python train.py --n_layer=23 --d_model=256 --n_head=2 --n_kv_head=2 --head_dim=128 --d_mlp=512 --vocab_size=2048 --activation="swiglu" --norm="rmsnorm" --norm_place="pre" --norm_eps=1e-05 --positions="rope" --rope_base=60300.0 --rope_fraction=0.5 --qk_norm=false --attn_scale=0.0884 --bias="none" --tie_embeddings=false --parallel_block=false --init="uniform" --init_std_qkv=0.028 --init_std_o=0.0 --init_std_up=0.028 --init_std_down=0.0 --optimizer="adamw" --lr=0.00098 --lr_mult_qkv=0.4 --beta1=0.9 --beta2=0.95 --lr_head=0.00685 --grad_clip=1.0 --warmup_steps=522 --schedule="wsd" --decay_fraction=0.773 --decay_shape="linear" --final_lr_fraction=0.0 --batch_tokens=32768 --seq_len=256 --doc_mask=true --train_tokens=256100000 --steps=7816 --dataset="wikipedia_en"
MLP neurons of a small language model. Each row is named by its layer, matrix (gate and up: input weights; down: output weights) and neuron, and shows model dimensions 128-255. Each number is 128 + 24 x the weight over its row's rms, rounded and kept within 0 to 255. Numbers have three digits each. A neuron's up and down rows have the sign that makes its largest values positive.
After each neuron's rows is what it responds to, as a language model described it from the Wikipedia text at the highest values.

L6.gate247:134132166135120098123159148143171073094148124114127148124151101107082092111112124129162142085161135113161096085131097134159138123138087128107135173143119153134165146142152139081139115165143103123142128130134162100139140096104119125158104156127085108113151092116159128119100153076113145113163096092112109118108109136122134111140108096112134106106170111164084162130090136133107084136091
L6.up247:148108139148088128116168105171166119126170131108125148131156135116105095127129116119133176120141130149143101074157115142139138110134098136130146157139126155119167151141137123073169121143120092116182100149159170073156147106103111124158091171121090133120145089112160160101125123109122155160161084077167123114117098117162168120134092095130136116119144095138095149143100147101130123119109
L6.down247:126135116132095107101162096146162151100124146122097145125152135108108129114103107085120199103136105161126082089127124117133126146146112118122144116133111155139167127145145131082128125146155097152180094133131129110151116077106115114132092170132104149147128101124167132082140147141108159140151087093179138146123111153143174123137102131108154090109148069159102119117111154134139135136125
Co-/com- word fragments

L4.gate417:130104161098112097132123123114163135145144158116143116177140154113124154129140112107133123107124120164166120131115065174137157135100160108142130135148127071104109138147147066143142086137122153157133130126114121139154115129129121141126143112105132125141135146183147072174138106096090121116105107131131154093154121169114128158124107075109130128168125093140130173131098134146113139120163
L4.up417:146095151148097120112096093137118079121137116135107105119150142116087104115102104099137142176119137113167160092144154138159115151137100090176111098148107144149162108149153124126140100147123130105148106115147132144124163081104140143104173121129124131136163090120135119109134151113147142139110137109176125097103125144101173133078153138159096160123142120130158126124123096137123150127133
L4.down417:144135106146149165118115186052144082154112112103134117148124107123124092080122098129113104137093096158153111139119146118125114152127118125166107171116144108094108151156146111157135161152169147119105114169062128159143138159138122160100129146172104129112154141172076130123142139137079109129096124097108106131144166125150113166134141108106116094135149124144113159116145118125116113118126
Medal; mid-word fragments

L6.gate239:120126149114075154123127147098157151124180128168094116165126087126167153124110124102181160161150122122124147117167140165140132128105096152106116132109123147132127110103127083122167128098089192092108100138123091143104058110126131126136151158111110122079145122069109146131111088157113143135146111098105119092105106149137144173099131162123129092107122141130156099077152133152078077158103
L6.up239:127107164112118119130147146119100140094065171153114103096130124136134156119111153175091174136105151134103139149162136127120085168172132161122120108125060124134104145117102147137126141143173097185112105106117164118096134179158098146117132138166171155125145175132127150106090120131159100123104144160112129150138163155127126095108154114139120108112153148128111130163117106118138128079151
L6.down239:099124168095094133117119167119122142112170139133131140127152110136184136141114126090167126135102126107141118106170131126166150123120128158123136117137113133116127109140148114141127090118127088100088104136122119158167062105128106125102134140113144122118123137143175160142126152143093140128113119131151111121148154179094147180099156158108118111114091123139121152105142118160139119087105
Mid-word fragments and paragraph breaks

L3.gate168:132122148154128141164146158127123132125172096096108146119150148159178158126116143155129123115087131152129127142128139134150112107124157183193121167095116136121148100153118099134174160112199132091114110174101106103134126128130179158140137160115112139124145098126101178174111109175145153159159158146134141092131135096117135125108127135103142144097083126135156148162080116156133157156102
L3.up168:122189160131127160130088129138097120126130100148165128113123148163128127103123158153158145161134102140130135147170123092111151151141163147117143122144134128114110137128131146126148104135089081150133137178117173107098113108128135083151076129155086139185141155110121153102061132124107159127134133135123147113103120142043136106141088131144115171119149142126147133152165107146132120116095
L3.down168:145108152131162118136146102138128109130116098087108130124125148153123120064114121123125094083114134136127145098152141144103112118102097100127112150106110121127124121118138135159140099094107123114084158105127114139137081167107140165098169131070075126123159153163140097105123155123116116099115135120129142159172129134151154135082133100085139112135123108154173131149132137133132134135086
Mid-word "co" fragments

L3.gate488:091170122140139133174148150124082140125095119118131105078096107124116145101086116147081133137131134111158136138111132141152118129128099113151095148072162076125146108137162151145102122098157118110105163122126119095102161107128111144144167133098104160157150139080108158145083124093179136160119130164101135166150126115086116111156132133175111110089135102107138107135114145153153123160103
L3.up488:161151123136117113141126150129092107082095094120110119093134111156096130118134168133153124154124115132119111120135122140125135183126102152101122148109151090144091166130139130096091121103144079092129099098147125073089091135127122186146148139122108132171173132092108173114129105081155131128111116180128090123139161081126124116118113143163111130127114090107136118148119160146136141083137
L3.down488:106132142135130135088130142140132143115124144140132158104123151159144144149141080145125136145108111135125123121153177112103103141151099172119100130117116127134126143091134097096124135085192148152123104132145122099140105104113140147124205135140139139158119122132119102132110104113138145151114109142180151144103101101123152134142101127149117125146097108111105106143136145090181129122132
model, for, and I

L3.gate46:141172108106135135126112160135080125134145135124112127111168132149112123125129111153132103104148103089115127104167113142140159158116132133103116113145149158145114115131150121077137112131152120122141138128093105155088096174134158105130115106113157098134094148133137154160141118108138115130177113178112083141123132126092126131094121149129129104124124128117094092128100113083120127137068
L3.up46:150163098123097139107147115145104148128151086114075096133126119101146115127116142136113182119145146102153122114123164134128161177156170091114145149145140158139119142084108149118153102093129138127093099140138110113120134125150108155120102107107110136117127180120131189130097124136159118098144141160140128126103168120114089143084111142150096097151089107130124104129137169105144144130117
L3.down46:157119110124159110131153124117152174114119154140120115125098105113127145150147182123106142133137109130142132139110155133091130140145135108109157175131107145139144133110119099116128132085147160110108151118140163112124115119111097131081173093134138172147080113118111101143152140170138151151157143090151165110127133138135162103139116095135144149139115100136125119142138108113154148154117
Mid-word fragment "et"

L6.gate54:123127139076084144142141118131106121128092157116144077099145190083100096080110116131167151115098128116132130124117125093178123096121105149132100149123165095115108079076141152139106087141117125146102150132098087102106117121155152112139127119082137124129126096131117145124125128119118129132124120096132100082134137165142144134140157128129065141107111153131128126121105156135137109111096
L6.up54:115165084094074158169141124153111166115080157102141106099133138109117113124100127157168128128133097135110147116163124121169142144138132160146106132118134131116138134124174143139121104143123137145092138116086150115149126091163160121149127133116064134117102115094117187142112145167130139161129106140154126087177154149148158109119160126143100143121079110165118072145126169107136152118156
L6.down54:139126115120088145114141097125131148127100157124124118136128161134150084109111158143123179104136134130197140092128164120127123103114118164150129116164155127091141132103157109091123137133131114114183082117117139137152122107124075121141161129116137116131131123120136164122125119157147108100129102113133141130130121159189148108154128162120118112146088130169109103125138161125131115141137
Section heading closers

L3.gate371:125170141139121122103078153120107150144102145141130140154127125097150166159080132181124096058150138145142110105146117113104134134148154118140114155132125127091149141124154107150111131112111147149167104132114120130122107120131169094085142145128105098076092143113152145134127099110114128090154157097171125135127117093150112143134107160096146086127126086148157151129128123116137126152094
L3.up371:137122126134141159139128135121155098132095091076162102127152153154111105109124129143120099117168109133100116123177144124120100148110119077139117110089116121129114157110141148121142138122096114162130138131099117169122085153100128104113127166129094106157138119104142167126136132159145099095084151130111169117092135122107113138068145131095132095130133087103098126160124108162144115119120
L3.down371:142146145134160133105071134140134139129111122105128138072131177128150117125128141105135148105131132118097075148154100108131088135139133131146135114112136127096135137122121127113081082120114153152117163120118117101089144132135135111133144178143120125125106119106089184112125083123098093099099102174151138131151154156126129099132082165127144145132101109149121129087102122101136158079099
Subheading closing markers

L3.gate243:112111130109169128097064102134106107105119165144108129109102180130133123154096104140117065081113131140162126103142123114128162117117153129099104154108137140133121108143134141118131074157143088117172121112074127135144182133114162125115115103131164127153097130173115143147164105134101103118124120086147140109092161157127076152113152163124146128121115153117102090107145135143154138140127
L3.up243:126146130131147179128109117088117092114134072113098142156115171117124142136153147158104106114098119131164137159127139115141152155126131137138166082114134146140145093143089157131130113143134123110118128142095088150110127137124157112180114116131114105119168132080100116123115124166157083169120118103171181156104104149124120089137155096142120141097088122141088120117135144086121122165120
L3.down243:114134092139129116137136116095114108068097090135093113079152126129139130139094186139124139135140131123133162138106129143106140131120137158135081113108135142127141119132099116133143113145100168099156091115103091150141120140113103107091128110134161150141128109152134118165107076163111170095102109087122142131138138140144140087142152184116105133170154125103145177136148125155142142138114
Word-ending suffix pieces

L4.gate276:157169173112136140128124146119143122112115137135139135119137101149126133088164128137093097101172140159155169134169119113132128134121121104083096117109152178123118097114119142157144175136119083122156165130154131124178074139124113124095160125165135120071098082107119110131118130163112145143163121146091096109138124106131131121077109116116099099149116139129121141126111153124073138127180
L4.up276:122158125104096103123138122135126153130156141099099114110105116148125155130141113137165093141130104104104154127119176135157107106146092181125102082139142121135108168107151127110144109092123137133102116121117109155117103129126114165157152144138091113120112138162070131178111140156138134103121143122099098089123129106180124111142134135069134164120093124125115105112107131162116127121142
L4.down276:122146092118146115135158124174108161126159126109129107164135109121150156168157167132153136110138116130084125155097086144174100137096070116128124132157120123121156136142161163135161103150116080125152140148098129160138113143104141137093095156149153091083139128146114149146148181162156113103105115093162100167123125105133147084158091138160136109132077154140122091137111095110147133149138
Mid-word fragment pieces

L6.gate42:136047165161157128122117135151171165094097128113130144113162104161123124130149103114141167119073162159123138153112157129157120135107109134129101096103139081141089148098107117128111082160140115132122162168108119109109164156146145136131173091148107137150115123137075118130124142127102139120098095145126109070117134160155129129138146148118079133136077148156143115112100127163195115097085
L6.up42:147101148132142087150179141150141111151111121133123134117100149122135136138139125141151109119096161161110126134105116136123145141175171129130106072084082116120137142169119130144153110149144097117136125146113118126135147122160093132148138131181168150107122165167093119117105117113114091099136119169114089127118146133138097113118130138108119171157114164109101141121150144144152095134114
L6.down42:105140086214147141141138150160112115109109111111152163093118095062100143158133148146119148133121140128129130166125151172150136192139161129105128097168103133145144130094111119087123116107136097135141135143113158154107135145130183100153140108104147118133128137143120123135086163149128164139090115109157125161129164130130105141182109183130178120138101122107113137164088134129110121130123
Split-word suffix completions

L3.gate162:113118138132098132146096142163166136131106075131108158124124091154107092192130133132110117152111129140156143108098134115150124146132112170141128129108138115152161150125151107113079177104147145107140106107129093115162092150141202105109095122160166182126139113154142112080103132109134116157114114101083132110119123193136131119143126105129132097120123112166126114131117152095096114164189
L3.up162:143153139110129164118098118149127088168104104096123147131110157089124118135107128107146174102109110138145100081082126089071108143164147145113077156074095167136119093133112145106099131141119140136155149072131098152149162121141116100109112128105115108093139128152124133129100140129135158106130116123117154102130117140124125110154120173126122109155150136131142126139124118147149135067139
L3.down162:112130112124077130118118113129115128145097174089149112125135152096128155147114127155108137098102143080089124147083093085094113144143123125115140127126155138105132113113152156119119113126127116135101086098183139123143151096167090143115129154122130130107128161138143140092152161127058141144112129140136097097122129115174129100121075126113095193098109146104139159142147152112102168138116
Word-internal fragment pieces

L4.gate71:164126107115150118125149152136156120125113120139192151133119139134162121077101142111120084130144131144154125094109124164087130152150086141113169168085144122133155142125137141125122142108124144121115125159142135153142157153121088129101152102164146152139102135108124112143137088158120072112133126123110127089113088114104144175092115143118155098143119143133102150132097138122145137150146
L4.up71:106140132116078136118169204125107132107124164129124125175120129148129106111150099161133114112127092147133157128174124093156156128153137143088130163112127170147127177137124171099140152109131100097159140143134131111139156140150103127097135124107123109092112101124091139162114134116124180128171111134128105136112141132129124125106130159139120132184096107108131144145119146119132124139121
L4.down71:125115131128150138122120144135136082101133110140106099138094110120128137128169134097128077128129163135126091119128137158165107139125125169164135133146102105165082114157108151151102123127117155132120125097161117167130122119111112138120144129138140141152099078090159133118153085135144131129101180128137092144114125071123159136130134109164130158093136111110161139129149147160114140100110
Mid-word suffix pieces

L6.gate13:117114167086123120128112161149135109132087107107148142130158144095147106124158102167126158122117138097150100123095089113151130156156071098131147093159143139103113155145164140146137105138138165137130122138095114154127154134112181154131165134098085099120106159146133113132096158155127135119209162139122052100168131125115135126078135128161106135106165146102157120130111078143152117090139
L6.up13:130138158108113133119122167158136145141093098104170128116121145164149179149127126137139136127113107093172096126095102124130114187153101123132167095176134114113095153152158143130130134120133153133093132145050131144120150143109161153120114157147134146119094148121150145110091133140145102136185153160129106100184114114141136119092125126135134167108139105111158117136115106139171129084100
L6.down13:116142125100091152135150150146154115152139116091141152125121108115145151164152165110117144147109134131141106098098081125169102171123131107107139089186164141142140178140136129136136094155148157117128079136122127120135166134128146115143105123104147138145096130135127142093112139160130120121152171137129112145162118107126144131092117133161115148079146143112141112148121116103141119098127
Initial capital I

L6.gate451:148117168179110129085151163110168147158102109160113137128173156169124074123125164116125111133170095139095116162123115162114151115147132133147140123143104106128092157119146107129080106115119084137121130125120181100118111154097155151116113137131108159097138127151136179137145079165124104109146134145128153105103144139108121081146104099165166160155130117142113103154102127146120126127075
L6.up451:151120134175094112101143119076102130167140156139119105143142120123113093120106124146134109099126113144119119175114125126107124145170139154144140106166099125127118153140141102160095130105127085114125144156191192129139096113094153155116112148113143116139122121089119150139130103139158122104177161143124156162166130097088118085122118117161131202105111114123114092125119129134104117160121
L6.down451:098136095145133180115151102105121126147136156147143105136179134156102098166120137139123087116135102155146125136152137157117108128156118108208131116116114078177139139109127103175081137113095135124093125131133145089163165123129114140147143146096126121095137136132099157125179101152102118128157086126138160125146082131101117101176109104142130139155098105152140108124129136144124141135125
Mid-word fragment pieces

L4.gate33:111086153115076161125139140138133115127092066117115149133110097088136152120136096102126086098182126166104134171166151171156088120137119077111115151133127158133143130102107147103151126103098097151140129107116131140097148136105169145099113145141132115123133118161128149111163106153114084105160110096127108119147121189114134142143118158122130107106147117106128102164088133075135119139088
L4.up33:135185109141148112127138107096132113142069112122137107103106089134190104149120121147139115140115089121093078093112165141136108132168104179125129105140105128141104116119118149115132131094139123126107147109130093055135076090138154102104172142110094141146144108127115153145121133127119128118124087132168129154131126162107111143140102062110097147111104108117138113096120141112169140109114
L4.down33:107124140122092129141118069115139086155122126143122096168147076142124137120123156109116130156119097117138110109129114112121156122112150162113144089196140115153120122154157146170107100109149131112124109123153079121123148130155112129126145071123100146091136166139088108105115122112102141120098100130114159151193103120091162150121154140140155114165126137134134127130149111107137125099169
Ambiguous stem-or-word tokens

L4.gate141:153131152137144123105179128126137099135123129134105148153125118135125059101170118141164108117128137049125158124154107127097071119152075126145098126126158096168104132109088157132120143158155101126129097153145146126115167146155131121113105128102106080100133103098114119129145147151085118107170125133128107098100132130158144142152089137103097109127153138163095172123149097095128127142146
L4.up141:123130121105133126127130094138156156123134148141144160130093106120111132123135145122097168108155112130139119107132104121113088093170143180091122126110163089137139118122131097124094125145117118123135150136139123132122134168155155096098100150152126134126132097106162140090123157133168114122162106167162144132141124114114117120162170113088142099127131151133125139147145127092122137145131
L4.down141:163113127150145126121155125094102142141162168116108121110116167123160130129160126132109151110125103117131066150138132152103104133132142121127110091163127135128103094114136120090115137121153129116120115108143126102108125130142156137114121160170088076149129136188084111126118144153163100129117125153149124139097147143108091112155143136117129087119123102125150126132136147109173139100125
Preposition "for", plus "people"

L4.gate438:127130096166117137117104146110130109132124140150114129155108113134139150149110113134146116135126111097110122111117101111117122114144142157135085134148125123124089118136088132126151078127115090112138120128130159120138144082140138095109114134111157122117099076115144195152150113168128155155148118130127135213182105142142150088114115078132141109149154096137102158116099124098100099118116
L4.up438:128098138104139106106112127139135137129154151131107147117115153111104130114081117130122152084166116145100144141137129135111162135082165106117135066155116090122107145171145142144126122163110114128162151125153112133200077116128177091152107135086093128129121128073089151144151151134092162144137113130123149111164086139088119123111128115123137126124129131092166125116189118101136151126127
L4.down438:103181122128142133135097137137155122122105084076148145177124154103129114137165090123103128159131118116131092090124134130168097128140150142132141139132154136156106142106126124132103107192115115109159129133125128167105099142131116070127187112128099118128096168129109148130156115104150132133098176172127165150114118124119128114139102099140134136102135088117128142143110138076117138111132
Word-beginning fragments

L3.gate91:153074146121117155141084141130171146149098108152133110117155136129132136134121118090077116129198167086123175157178137116146091145126112167112110089084141068129160115167136161137129146070183143101097148145130099135166123143129154140145153131171141107100126119087153106164101133131139117102132117111139122146114116133153154098145144121141117143122126152143116092123121124110107125114133
L3.up91:181062152130100169143115128146115133121163120154088170125119134116112092138135128150134103099124185159092147110117158149097092121101126129158101130132154136124141140068132092142142109105111164149147141120141127108120176089098104154135143157183129142155116107105142114161145109130151159161085096117169138114102138097155156129147135132153125147128104126105178126117141121127110104119084
L3.down91:139101110096133122134148122165142150114135145110125119163108142120158158119165144115134121151124164123139144136104127103141116156120138113146131097143097128148183126098125118122132180121138147119165127151102135135108115105133086145134136105176161130142146131160129144144131124104122123142110103128214162107108096123114121092160128156131092111113138114102116131124124096149121105147155
Word-completing suffix pieces

L3.gate256:134105091131131096155128157124170136114080136137111117148127147128167134184103132158112115099152129077148101090124139174105073124131103108128110141131110100126117106131140135117187109141133102124133110134146163111090101100121097124141140164137131103116148176117163121127132167144100140127096136123128166107141112072138154141164136142118160111112149137127133105133142142151112146133130
L3.up256:150096140127133125102155082119127164147113120157083146122148058111142134150127166121152135166137118142090140133183146144135106157103074115129103129101154112157101109128153148096186148118153151125107145086142160126173157127129155097140105113115149153126138119140101132130115136147088168148081149140105114095158128088156137123121142099101129155137093150120073120142126134125107111107120
L3.down256:149169134097101098135141126124143119137127140102111119130119151104126125104134140137169111125116118141158159084084121128082092126172157139175139154136128162119144117126105138112131074113159153142083111128143130128146131137145087132180171120135160108093112108129128111131118121106092126155086175169119151127124133130092195139123102136167166140144119055132158096124097073109105159151120
Mid-word suffix fragments

L4.gate72:158193149098112109123129116123159135144146121120095130139160132119097129110135119136176108100143147131134094104088122104095092130121091144140096172131159172141107103168149128104159120148137121147111128159126150135147115104131197079170102099125153107108188158136159139157088110094056136102109148094100117161140106111145131139122105121184106112093096115117124138161117175124114066132145
L4.up72:169133139117131145140135071138164178108161142139102137121126151112121142144093167146120149129121146133098118104128150071129101138122131103131106086126127169131105134166111166108176147126114155119120112112109175145169139081137149109142076143135123099117179118156133153099125127093105161105063115111144150167129127137146135161113103121176137145151127124152150098145135150126130152137166
L4.down72:134145084133099163117135102119156164154139101130112113148125120123150145183146154102133121118087131159110121142140112100082087146127117147119169136142128096147120136134121133116141147136148139150122130122109097128157151086160115167133125135152152083131131155104103083104157089153132131120097092121183174134144109138147117095153132135128113121178109094118123108082154122110133071077130
Noun-forming word endings

L4.gate216:132127132128122126144152139124109148141118096151109120118137078104097111128091095163125166160119126140181165163103088118135092150138129076127149120154132136057105113105084122141163119115127148132140104167148185139134157105118072108108138128123104165143140140105156160107153135115131171156137112123165163143110107157099121127127124150131096119109137125127109131102127133101157102119091
L4.up216:142141124106141127120125133120131074135147128129174138087110138119153099105117127090108118137122193098120129090115123138116110109087147109108141124126137163113116108095162137139095139104178137130142086079132150136121147143142131170164167135166133153129145132140151099159115144095067151104102161151097134113166125154100141127103152165119120105123149122140135136162144087126104141160094
L4.down216:132112133134120095095141121107140143131108168129175123131149109083108170153151130119098133123152155085167115104162100161109146150116164144110107104128100118137131114143161116159117153121139149153111112120198131139164103128084129162146129163149144130178096131161135151149139192097156119119170156122105139156086104120119118120171111132118112101133130086144125128118119111120134128146130
Word fragments, "city" noun